config = dict(
    head_dim=64,
    rope_base=10000.0,
    qk_norm=True,
    parallel_block=True,
    lr=0.000857,
    weight_decay=0.17,
    lr_head=0.00408,
    final_lr_fraction=0.1,
    steps=5848,
    dataset='wikipedia_en',
)
MLP neurons of a small language model. Each row is named by its layer, matrix (up: input weights) and neuron, and shows model dimensions 485-612. Each number is 200 + 40 x the weight over its row's rms, rounded and kept within 0 to 999.
A block is one neuron, or neurons of one layer that tend to fire together. After each block is what it responds to, as a language model described it from the Wikipedia text at the highest values.

L3.up1175,232,214,174,151,270,191,142,164,284,183,206,228,198,218,192,177,164,187,208,231,243,244,191,204,230,236,192,164,179,140,149,189,174,186,140,272,257,193,205,210,180,188,185,127,190,212,254,162,167,178,202,215,134,165,154,189,225,196,224,228,264,233,157,236,174,168,238,215,159,136,197,169,225,201,200,237,206,157,197,155,157,136,235,246,218,193,265,183,229,149,203,298,196,193,210,159,189,215,199,177,208,201,168,143,157,69,205,223,148,190,222,188,218,109,247,225,127,279,270,174,158,156,180,212,232,231,168,178
Description: Opening-sentence connector words. Function words early in an article or section opening, before the defining noun phrase, as in "one of", "List of", "Root Down is", "a series of", "was an Australian".

L3.up426,258,208,212,202,180,194,154,212,230,170,150,204,184,269,217,183,239,188,187,180,97,173,238,204,156,262,261,198,176,166,177,222,169,213,208,254,165,179,190,214,146,196,182,193,205,193,233,253,196,238,144,191,120,302,136,257,232,247,255,243,193,233,211,243,144,244,221,248,235,154,165,139,199,166,210,175,201,182,173,221,196,195,177,172,156,223,199,211,295,186,195,268,234,289,223,231,246,175,135,139,218,220,222,258,205,206,215,167,228,180,283,209,205,172,199,237,246,203,205,199,206,160,170,132,221,176,243,168
Description: Word-piece after initial letter. The second word piece right after a lone capital first letter in names and words (T-ahrir, F-uneral, Wiley-B-lackwell), plus " to" in number ranges like "1920 to 1932".

L4.up253,231,154,194,301,75,145,191,143,212,275,212,219,188,238,160,226,167,169,237,248,188,200,209,90,173,149,203,123,214,207,102,198,179,161,154,241,173,194,213,188,148,196,208,161,191,217,248,238,164,246,164,199,196,232,160,178,197,212,243,266,192,214,209,185,217,204,197,220,151,203,191,151,269,216,222,204,91,196,240,282,217,165,249,210,210,196,217,194,191,208,172,166,175,173,198,112,183,227,195,181,174,187,126,157,237,191,222,303,194,163,178,230,232,187,209,255,166,232,278,233,202,132,225,215,205,189,195,198
L4.up596,226,192,133,258,130,189,180,116,170,290,264,267,203,269,216,178,187,210,145,189,141,185,204,178,141,221,208,116,101,219,163,135,162,267,169,174,165,148,155,189,177,227,214,232,248,210,163,191,123,205,215,176,178,221,234,250,227,209,228,125,213,138,203,246,140,222,166,253,182,182,204,242,278,271,169,198,130,182,180,244,240,229,274,244,262,197,225,235,134,234,223,126,201,320,250,196,190,226,154,186,211,173,139,215,221,210,202,233,212,239,169,220,225,214,226,274,234,144,177,164,236,181,198,228,218,183,238,210
L4.up624,149,197,180,285,201,199,173,164,206,203,220,227,183,165,290,122,246,181,259,249,152,182,199,235,163,242,218,134,200,193,175,192,203,281,213,118,202,154,258,168,150,289,182,224,160,201,162,162,197,152,182,227,196,257,210,209,272,218,150,195,181,270,192,226,188,200,234,252,203,219,198,192,212,212,210,280,164,172,244,210,197,231,228,279,195,211,167,201,249,222,212,217,220,194,176,171,219,211,92,239,269,173,194,197,172,185,164,149,160,172,206,248,219,135,276,263,205,169,214,192,191,207,225,160,202,229,316,273
L4.up1272,215,207,161,321,217,188,187,128,244,167,243,220,137,248,214,227,159,282,246,237,213,221,217,188,233,172,253,134,127,142,137,193,232,188,188,155,182,171,200,209,220,232,170,190,221,138,209,201,212,188,231,168,163,217,232,229,220,207,259,251,231,148,169,239,238,189,209,211,223,170,102,183,189,213,205,211,193,158,188,194,212,204,140,257,228,280,252,196,194,113,176,204,176,208,264,100,216,189,250,245,231,162,132,127,233,174,213,211,193,176,130,271,251,151,251,287,191,248,229,241,250,231,129,270,184,227,134,211
Description: End-of-name punctuation. Token right after a full person or place name, usually a comma, was, of, or title =, as in Henry Fowler, / Camp Hood, / Tomonaga was.

L4.up394,285,211,128,189,188,182,157,267,253,201,174,166,256,221,292,203,215,185,182,137,223,217,214,235,229,251,269,211,221,180,197,204,207,166,208,243,184,194,189,177,181,150,191,221,167,140,229,243,181,135,174,234,128,249,77,191,209,250,190,185,268,190,183,202,178,213,197,230,167,192,212,217,191,208,251,243,232,155,210,230,197,213,195,175,239,210,157,203,181,175,232,214,238,193,157,183,261,155,209,198,188,225,177,243,209,128,151,216,189,128,118,141,221,191,174,209,163,228,220,210,228,203,190,142,187,206,197,172
L4.up810,247,225,161,232,175,232,201,190,247,259,179,205,161,200,209,141,210,178,242,288,160,164,219,186,286,190,319,264,131,157,306,186,190,238,187,209,134,170,165,184,217,149,187,124,189,194,199,259,99,180,229,137,141,227,168,202,138,234,245,192,162,156,186,181,239,224,142,196,189,217,179,207,241,220,208,225,174,107,268,179,181,132,251,206,278,191,146,199,197,216,221,222,195,167,201,194,245,210,219,230,167,182,167,166,272,174,170,209,171,219,173,212,239,232,268,174,199,235,187,204,163,216,196,154,193,285,178,210
L4.up992,212,204,181,336,177,268,126,184,226,213,254,168,153,196,115,164,190,207,281,241,138,174,172,205,220,163,182,211,201,231,279,213,223,159,120,175,155,166,170,187,186,152,280,155,220,181,292,223,94,215,124,197,160,215,172,181,235,190,226,260,226,258,224,221,211,203,159,204,197,191,195,227,255,267,194,173,233,196,248,168,193,172,205,296,186,192,180,270,99,230,261,207,199,214,186,204,208,215,212,229,175,78,176,132,174,144,198,253,190,236,217,159,217,214,268,209,229,194,222,163,199,108,222,234,180,247,184,159
L4.up1286,192,181,200,246,272,272,236,199,213,214,229,162,218,204,241,271,242,177,293,171,94,166,208,248,254,200,209,200,264,215,270,177,263,200,141,131,218,218,288,227,190,196,226,153,208,219,207,175,206,192,169,166,196,262,195,188,219,132,232,184,235,264,150,170,196,176,182,166,227,217,131,157,283,169,190,216,215,220,182,225,177,158,208,213,213,237,186,189,162,216,212,195,238,166,228,133,192,114,171,230,206,175,164,186,185,243,168,171,170,213,254,181,197,158,264,241,176,242,221,187,186,176,186,223,238,274,258,192
Description: Predicate after copula. The first token of the complement after was, is, became or been, mostly the or a (was the daughter, is the third album), plus participles like chained, used.

L5.up14,229,126,181,174,236,237,197,168,245,150,199,213,205,173,107,258,147,232,186,194,192,226,226,203,163,148,159,233,175,203,272,237,169,120,224,218,187,173,113,170,253,100,223,112,192,174,215,235,201,134,229,187,200,175,218,178,192,182,214,185,193,265,243,171,213,113,198,179,188,257,206,174,186,190,245,249,203,174,213,162,167,189,204,257,224,201,166,240,134,190,225,197,147,144,227,160,190,205,214,220,243,205,148,134,193,190,163,245,181,269,202,210,176,251,247,212,138,162,251,231,198,126,184,212,225,181,202,235
L5.up57,215,245,236,174,209,256,133,202,221,187,177,236,167,185,159,205,222,219,233,197,224,206,180,149,128,207,193,163,161,226,156,244,227,170,167,151,201,162,208,175,186,191,286,219,276,202,199,223,245,180,223,201,193,223,244,225,199,211,263,163,217,264,140,276,222,151,175,162,162,141,237,264,271,240,187,210,164,154,163,206,248,212,207,228,239,236,228,170,267,158,183,266,139,223,212,106,162,220,136,215,214,144,255,136,181,180,180,218,188,201,179,196,230,172,204,201,254,183,216,252,251,210,188,227,194,221,242,156
L5.up173,265,199,177,192,229,210,197,117,218,130,138,239,167,234,129,160,209,261,218,191,191,147,149,236,195,169,234,181,186,119,259,260,204,130,191,145,267,193,170,156,176,193,260,183,153,112,193,251,233,138,171,233,193,221,171,145,205,214,182,252,204,226,202,245,206,140,163,236,152,220,225,197,209,232,174,236,191,227,179,177,135,97,188,259,174,133,242,171,214,200,225,301,205,249,181,142,227,261,276,222,257,150,197,191,203,164,240,214,221,214,182,135,270,144,246,257,141,203,217,211,187,164,172,238,239,166,229,233
L5.up363,254,182,256,240,223,160,184,202,229,220,248,191,262,215,194,213,190,250,182,277,219,128,223,146,255,161,177,119,173,168,194,189,251,119,223,190,196,202,257,179,221,190,149,229,163,166,230,192,154,168,177,183,192,280,116,189,186,194,175,206,253,258,246,215,231,244,235,254,137,211,190,175,131,203,270,220,271,211,203,250,196,172,241,187,169,112,168,150,173,201,254,191,219,227,193,229,182,213,246,171,236,262,221,221,198,174,158,215,165,149,173,175,261,246,222,223,142,182,129,257,264,197,142,214,238,252,271,189
L5.up461,209,192,262,208,239,228,231,156,217,226,144,198,223,166,223,172,170,251,264,220,59,167,256,140,153,191,269,213,194,201,121,249,205,185,150,239,250,161,188,254,243,214,185,168,189,185,195,254,182,195,228,168,187,169,199,128,172,182,161,217,214,259,213,212,220,161,157,262,213,238,181,177,132,219,170,235,246,131,158,190,208,170,195,205,158,215,215,204,210,174,152,184,177,215,231,171,174,161,250,258,227,186,206,215,258,210,212,205,242,258,181,199,303,190,205,193,172,183,245,221,242,80,163,188,215,174,143,91
L5.up543,167,142,235,181,200,216,163,190,231,147,246,218,176,222,197,196,250,210,253,213,216,176,141,192,228,179,251,220,182,183,177,197,296,185,198,202,240,199,127,217,211,177,235,164,165,206,186,185,244,130,218,157,209,184,146,194,225,171,177,202,239,240,200,262,174,271,154,260,238,254,182,211,210,239,209,211,252,212,250,122,168,192,96,224,205,195,233,263,235,222,189,182,272,227,219,195,170,156,158,261,242,219,175,149,135,229,168,236,198,172,225,139,246,195,303,274,154,237,195,203,266,223,152,313,252,291,226,126
L5.up562,259,178,247,181,157,225,259,193,208,206,234,182,276,169,175,230,153,290,158,149,176,257,169,240,251,148,192,230,213,87,166,161,260,185,260,168,182,246,188,258,181,114,244,142,184,171,269,140,175,238,208,179,159,238,151,196,186,224,220,169,185,241,280,204,188,225,179,297,160,261,196,194,186,205,281,207,260,170,131,145,176,136,226,187,117,111,133,244,174,155,254,199,243,226,262,195,237,231,190,247,220,189,255,215,245,184,214,258,209,206,218,199,211,234,169,226,181,158,200,238,227,226,132,227,175,253,176,153
L5.up591,186,240,164,241,230,230,217,227,163,192,170,219,212,197,190,206,196,233,202,182,179,211,213,72,207,197,157,106,148,242,142,178,283,147,236,246,158,116,125,217,242,158,261,204,209,199,239,195,121,190,250,222,152,203,143,149,154,175,189,264,211,221,228,175,220,121,171,218,237,234,193,134,180,240,151,205,229,198,223,246,258,218,268,242,122,169,222,181,196,200,191,95,229,202,261,129,174,210,240,228,184,173,182,197,201,114,168,310,213,196,244,199,237,240,261,191,220,229,240,165,268,128,151,262,253,176,140,217
L5.up594,193,170,152,318,238,276,208,190,189,164,297,255,179,268,164,154,214,161,222,177,236,211,101,143,193,231,151,207,160,236,263,251,297,185,181,173,206,189,207,224,204,174,214,90,219,171,177,184,160,187,173,209,226,152,213,155,276,201,207,227,235,223,154,175,275,226,233,218,97,185,186,236,218,275,243,206,291,215,183,216,218,151,203,211,178,287,213,230,261,179,213,177,153,199,182,228,199,201,242,242,215,250,155,209,167,165,150,204,172,276,172,222,223,212,220,222,170,223,209,200,225,187,186,134,203,204,278,221
L5.up604,221,181,155,218,246,247,193,149,252,215,217,282,220,171,173,219,188,207,222,160,217,222,199,245,263,159,190,200,149,130,142,245,157,141,127,188,184,239,214,287,191,216,181,203,194,119,117,239,238,169,174,243,178,136,116,177,259,180,229,197,206,247,217,205,234,142,142,279,196,269,182,213,192,199,156,235,259,101,203,146,212,153,148,221,176,242,213,253,199,123,195,241,137,224,166,192,196,270,256,275,204,210,210,181,215,168,248,147,145,217,104,197,226,124,269,204,176,224,205,229,184,116,183,160,225,189,251,235
L5.up618,209,147,178,241,189,290,216,217,262,149,234,205,205,289,191,230,253,214,181,227,231,162,259,167,244,219,213,218,203,157,133,153,187,164,229,133,132,181,205,151,243,105,245,188,192,192,158,202,124,257,170,167,173,289,212,158,253,291,167,283,168,192,167,187,201,168,160,244,203,203,167,219,111,280,245,232,242,185,211,229,203,226,171,219,202,219,187,249,261,134,214,224,222,264,207,177,232,145,199,272,251,163,204,168,220,197,200,291,162,191,246,190,239,243,145,238,228,265,197,175,288,127,136,194,175,308,246,144
L5.up907,226,171,144,176,192,252,206,207,185,180,180,227,226,184,198,233,222,173,162,207,177,289,219,141,92,236,249,231,184,233,186,190,166,176,228,242,173,183,215,269,284,128,187,216,154,283,232,222,225,230,193,246,193,278,105,194,201,189,214,231,184,246,222,168,177,209,199,157,264,245,201,199,185,204,218,214,262,231,180,190,179,211,296,195,136,212,218,159,214,231,209,180,298,139,256,134,171,204,225,262,203,176,125,227,194,217,243,192,223,134,211,178,276,220,252,259,108,239,130,237,184,180,231,173,254,261,186,215
L5.up999,232,218,106,155,204,139,144,191,245,239,218,168,211,268,156,234,154,275,254,195,165,212,159,125,152,194,288,193,145,180,194,185,244,152,170,232,208,184,152,127,138,178,169,171,155,231,195,247,227,258,216,147,205,213,195,172,193,191,219,247,92,207,205,192,233,175,161,242,200,190,209,162,218,150,197,212,255,210,215,197,156,145,206,283,184,192,219,193,245,296,187,200,249,192,279,58,214,190,248,249,218,220,159,176,226,211,281,229,158,195,203,213,198,219,223,199,235,281,169,224,149,251,225,211,178,192,183,174
L5.up1279,209,176,189,279,234,259,204,138,201,198,345,228,189,223,174,241,107,241,226,269,202,173,168,154,231,196,215,194,91,213,236,211,265,177,158,219,162,202,236,191,206,199,240,131,192,157,150,268,225,180,183,250,145,209,249,182,123,166,227,250,220,185,170,155,265,97,190,267,174,172,203,182,212,223,211,260,210,223,191,231,197,177,185,269,80,268,171,235,201,185,232,235,183,250,230,125,215,174,281,244,229,156,263,116,230,197,177,229,181,256,141,250,229,202,196,285,114,220,175,233,114,215,157,264,214,226,220,202
L5.up1293,269,173,145,304,164,215,190,166,229,183,211,196,196,223,140,240,148,245,257,261,104,164,260,205,110,170,248,180,158,152,220,208,208,154,145,186,160,137,156,184,159,159,183,168,193,250,238,196,162,184,202,252,137,187,234,186,163,227,186,259,228,164,237,216,192,153,190,182,190,185,182,181,253,243,204,147,222,140,266,171,183,88,268,308,186,202,192,171,185,179,191,209,209,238,232,124,205,197,153,219,235,163,104,201,190,149,161,207,194,164,133,245,262,255,282,261,205,260,224,205,312,128,165,219,216,221,267,234
L5.up1386,277,204,256,225,255,231,228,240,184,217,208,191,224,235,177,115,160,255,215,251,216,209,203,220,230,173,163,203,202,163,262,235,157,157,188,200,185,266,224,184,236,172,235,143,154,205,223,198,223,208,166,220,173,263,226,155,170,234,190,254,206,226,261,131,183,201,148,228,73,235,135,193,198,195,241,234,188,185,167,230,202,179,236,222,157,187,174,173,252,156,268,230,292,185,190,261,229,171,261,287,214,225,230,246,184,180,148,300,137,261,189,77,247,136,149,212,151,219,221,221,173,225,206,217,205,279,223,101
Description: Biography lead article. The article a/an right after is/was in Wikipedia biography openings ("(born 1991) is a Libyan footballer"), plus weaker function words like of, in, his.

L5.up104,266,159,277,212,163,225,202,201,200,246,176,189,226,248,239,181,218,213,253,182,163,228,197,132,236,209,187,175,169,200,216,184,216,207,221,229,209,155,221,216,172,190,197,213,210,233,249,242,216,255,184,199,142,213,183,220,219,260,311,143,255,161,149,137,177,258,209,272,225,181,195,204,214,262,197,218,209,219,152,223,267,103,191,231,174,274,191,222,182,96,225,164,229,242,220,155,230,107,149,182,170,189,89,111,183,119,178,184,228,202,237,186,219,238,171,231,140,285,139,217,226,210,184,219,221,223,218,197
L5.up124,271,195,171,327,189,168,230,226,198,165,196,244,196,202,146,213,191,250,261,211,143,208,241,172,169,170,249,134,222,210,181,248,156,198,196,254,161,126,194,187,203,136,153,214,243,159,272,279,179,223,184,212,214,215,217,133,221,192,231,186,171,188,194,240,193,298,159,214,247,266,112,250,176,210,205,155,187,118,246,208,241,163,231,257,220,222,170,187,139,161,188,209,252,213,203,118,233,154,179,217,215,156,205,194,244,203,240,241,238,188,232,182,204,246,284,194,212,194,147,198,236,219,180,194,234,206,199,197
L5.up239,226,175,192,265,173,177,138,150,197,146,187,153,208,184,191,212,190,213,225,192,180,242,212,112,241,177,312,237,206,220,204,243,257,169,248,267,147,254,234,183,254,220,211,233,210,220,202,180,189,210,273,190,151,219,228,224,218,199,205,137,187,173,161,186,202,270,239,154,204,213,229,267,232,184,221,144,179,149,231,231,201,234,233,264,165,172,163,222,185,177,220,156,173,156,206,209,148,187,213,236,184,207,198,148,187,209,118,254,224,173,270,133,205,202,220,245,162,229,190,210,255,143,187,227,253,172,230,174
L5.up312,176,144,157,179,206,215,207,149,217,164,189,141,262,269,236,232,169,162,174,226,184,230,203,233,209,233,211,160,182,220,202,217,217,156,223,232,199,196,206,230,197,189,266,147,210,253,267,213,148,200,263,176,194,279,230,161,177,246,207,204,171,272,179,201,223,209,199,220,161,243,159,162,157,196,222,184,229,260,240,260,216,127,260,271,173,214,172,212,309,156,246,159,174,207,212,142,246,224,221,189,198,262,178,173,216,173,171,275,226,193,251,206,193,186,192,262,248,229,174,209,234,224,91,155,186,145,230,145
L5.up333,233,154,174,214,215,210,205,186,228,183,223,286,184,236,168,187,208,170,134,144,211,221,190,159,248,213,218,137,103,266,188,181,176,244,205,231,196,262,184,150,213,222,292,208,247,242,193,252,163,177,224,188,136,223,87,220,175,215,176,237,194,235,175,190,221,171,149,115,244,233,206,240,216,211,180,196,213,197,172,169,227,108,216,204,180,224,230,246,207,213,205,119,240,256,228,198,164,230,215,180,261,159,206,178,291,184,172,224,198,184,213,153,224,190,161,215,225,182,201,194,198,270,216,132,203,270,162,213
L5.up503,199,155,194,198,192,183,153,180,245,184,175,245,223,178,201,181,252,154,177,278,232,171,160,216,180,249,223,238,233,173,159,225,207,211,208,200,203,153,224,243,161,227,181,125,180,194,257,226,155,157,217,176,238,238,190,213,303,231,161,193,212,223,208,207,240,181,272,214,147,154,234,132,296,279,258,208,173,183,163,275,239,174,234,174,232,133,162,130,242,154,140,163,208,241,178,166,184,195,161,216,238,187,120,269,194,141,215,252,118,169,216,182,241,188,189,279,218,170,263,212,222,224,172,179,155,171,234,199
L5.up506,204,225,192,198,193,235,113,226,174,160,239,228,230,253,154,259,180,170,212,170,184,190,214,182,219,204,197,159,109,201,189,181,121,147,186,282,219,205,272,165,245,195,236,205,287,244,143,233,164,150,221,158,129,141,145,250,121,252,288,177,198,165,106,154,198,190,226,170,165,180,238,234,141,244,237,233,247,187,225,305,266,203,241,185,156,211,177,174,177,202,194,186,171,206,211,205,197,215,184,235,220,247,204,201,224,173,149,189,235,202,211,150,204,193,193,255,237,162,214,189,140,233,242,186,225,188,224,243
L5.up597,194,163,155,219,183,256,173,254,189,220,183,219,165,179,174,162,201,165,206,182,184,208,184,201,222,157,214,253,153,188,212,164,122,237,219,245,140,220,200,198,170,242,235,233,230,231,187,249,119,260,198,139,218,341,228,237,132,282,245,251,244,218,246,219,199,185,194,211,165,233,238,242,190,243,215,234,249,258,172,225,227,199,242,237,137,223,277,202,148,174,148,132,256,246,202,179,185,206,151,165,153,203,181,207,159,167,230,186,260,251,206,112,207,206,174,233,146,220,186,279,210,205,199,161,228,251,265,178
L5.up600,215,160,148,314,227,267,255,104,211,219,249,239,201,244,204,151,161,221,292,196,215,200,173,152,136,164,257,171,207,249,150,234,142,246,210,232,213,164,278,236,168,219,183,243,213,183,115,231,167,134,122,258,117,204,179,178,168,265,203,170,153,214,210,240,217,85,167,266,249,232,217,240,230,263,201,192,185,206,230,219,270,90,283,195,215,233,191,195,246,240,243,191,161,231,167,194,215,126,174,199,127,197,137,39,197,170,239,253,188,219,190,206,284,133,243,306,225,187,195,232,241,189,145,146,249,184,276,254
L5.up660,183,212,244,264,234,192,78,238,208,235,144,246,189,262,164,220,164,241,198,156,208,198,136,188,135,179,217,143,110,227,178,216,213,234,187,244,266,186,171,211,178,176,267,198,162,162,187,173,137,188,147,245,215,188,159,132,217,226,228,215,197,268,197,191,220,248,218,248,232,254,232,118,234,237,296,205,290,208,191,198,223,181,185,268,141,178,261,190,257,248,241,202,207,227,229,183,215,155,195,251,201,254,165,222,148,168,198,166,201,170,236,214,196,177,214,304,188,161,217,169,187,217,243,214,203,239,199,158
L5.up719,218,248,193,226,193,222,176,211,219,267,181,240,197,273,184,157,188,180,184,212,179,211,205,183,211,232,177,167,161,251,204,212,156,230,183,234,187,204,305,172,225,229,248,214,257,170,229,155,142,207,163,232,169,202,210,178,161,226,252,226,283,235,192,179,227,209,218,216,175,209,263,229,297,209,181,123,233,171,226,189,233,170,212,222,207,232,180,220,290,158,213,194,186,164,216,166,324,235,178,194,223,160,191,121,195,113,225,234,275,174,213,187,237,205,151,159,177,263,156,212,233,174,155,209,221,195,249,184
L5.up863,204,231,89,239,204,232,179,178,161,156,165,228,239,232,184,232,201,197,170,188,181,233,177,223,246,193,203,105,217,216,256,236,191,114,223,203,177,132,229,180,186,193,154,213,226,198,108,208,180,200,166,194,143,190,186,211,103,248,228,197,209,168,202,162,175,165,212,186,140,220,205,214,202,217,193,229,158,149,190,206,258,227,199,252,126,187,192,235,271,188,202,129,164,102,226,77,216,192,215,217,199,156,182,210,206,226,222,219,229,221,172,215,269,225,191,259,88,170,185,206,283,188,203,270,226,207,241,254
L5.up1210,274,103,131,235,244,227,207,162,217,220,132,193,166,212,159,210,236,225,97,263,150,184,223,229,183,161,199,212,193,192,150,192,181,172,238,222,139,124,201,219,202,164,195,176,141,128,204,212,170,175,180,185,168,289,176,170,176,257,169,154,161,246,217,200,203,246,179,177,278,205,154,163,272,187,257,209,198,243,200,170,180,192,266,237,155,190,183,246,221,190,244,183,259,212,193,118,208,216,195,195,200,175,106,200,225,167,222,177,231,192,195,220,151,239,249,231,190,191,265,193,154,191,205,175,153,265,220,184
L5.up1275,230,192,183,229,203,223,162,136,203,211,271,160,268,288,168,259,157,245,229,252,127,193,209,239,191,202,219,170,166,140,152,226,161,193,159,213,169,152,165,202,142,157,242,148,187,261,259,208,200,180,130,179,128,237,174,205,175,240,265,202,193,180,202,165,198,213,214,143,207,139,196,183,183,197,180,176,263,144,225,256,268,255,280,230,202,194,235,177,244,189,188,226,256,179,236,150,209,219,128,227,192,168,204,219,234,153,245,214,212,185,185,275,245,239,181,257,232,226,150,217,245,160,198,186,260,209,230,163
L5.up1282,250,240,196,255,187,212,203,208,199,171,204,201,204,180,172,182,169,177,198,160,179,283,203,206,254,272,165,198,214,244,191,165,223,232,243,206,181,242,280,207,240,180,236,188,197,151,167,254,160,187,219,196,75,214,183,207,188,267,196,227,209,202,239,201,181,198,244,257,146,227,148,243,185,238,106,164,206,180,236,209,167,200,218,205,135,196,172,132,279,155,175,221,190,186,201,208,225,233,203,261,256,186,238,153,202,175,218,278,186,256,188,226,236,122,150,196,241,174,258,203,251,173,180,178,200,189,216,139
L5.up1373,170,165,195,175,183,279,120,178,225,259,157,130,253,222,156,223,214,233,228,185,121,252,201,220,221,182,222,255,208,165,233,152,203,136,186,220,255,187,229,174,166,138,308,117,260,183,161,245,172,198,221,189,141,199,210,202,175,298,223,263,196,151,249,178,193,150,185,160,151,203,123,223,217,255,245,200,155,216,177,202,194,182,229,232,195,157,116,187,186,158,249,251,167,179,239,164,178,241,255,256,200,109,158,207,148,170,156,273,146,300,192,233,205,175,260,167,184,212,157,168,247,158,204,143,207,292,233,141
Description: Role articles, early word-pieces. Fires on a, as, one after is/was/as introducing a role in biographies (plays as a midfielder), and on second pieces of words like F-o-il, F-ris-ian.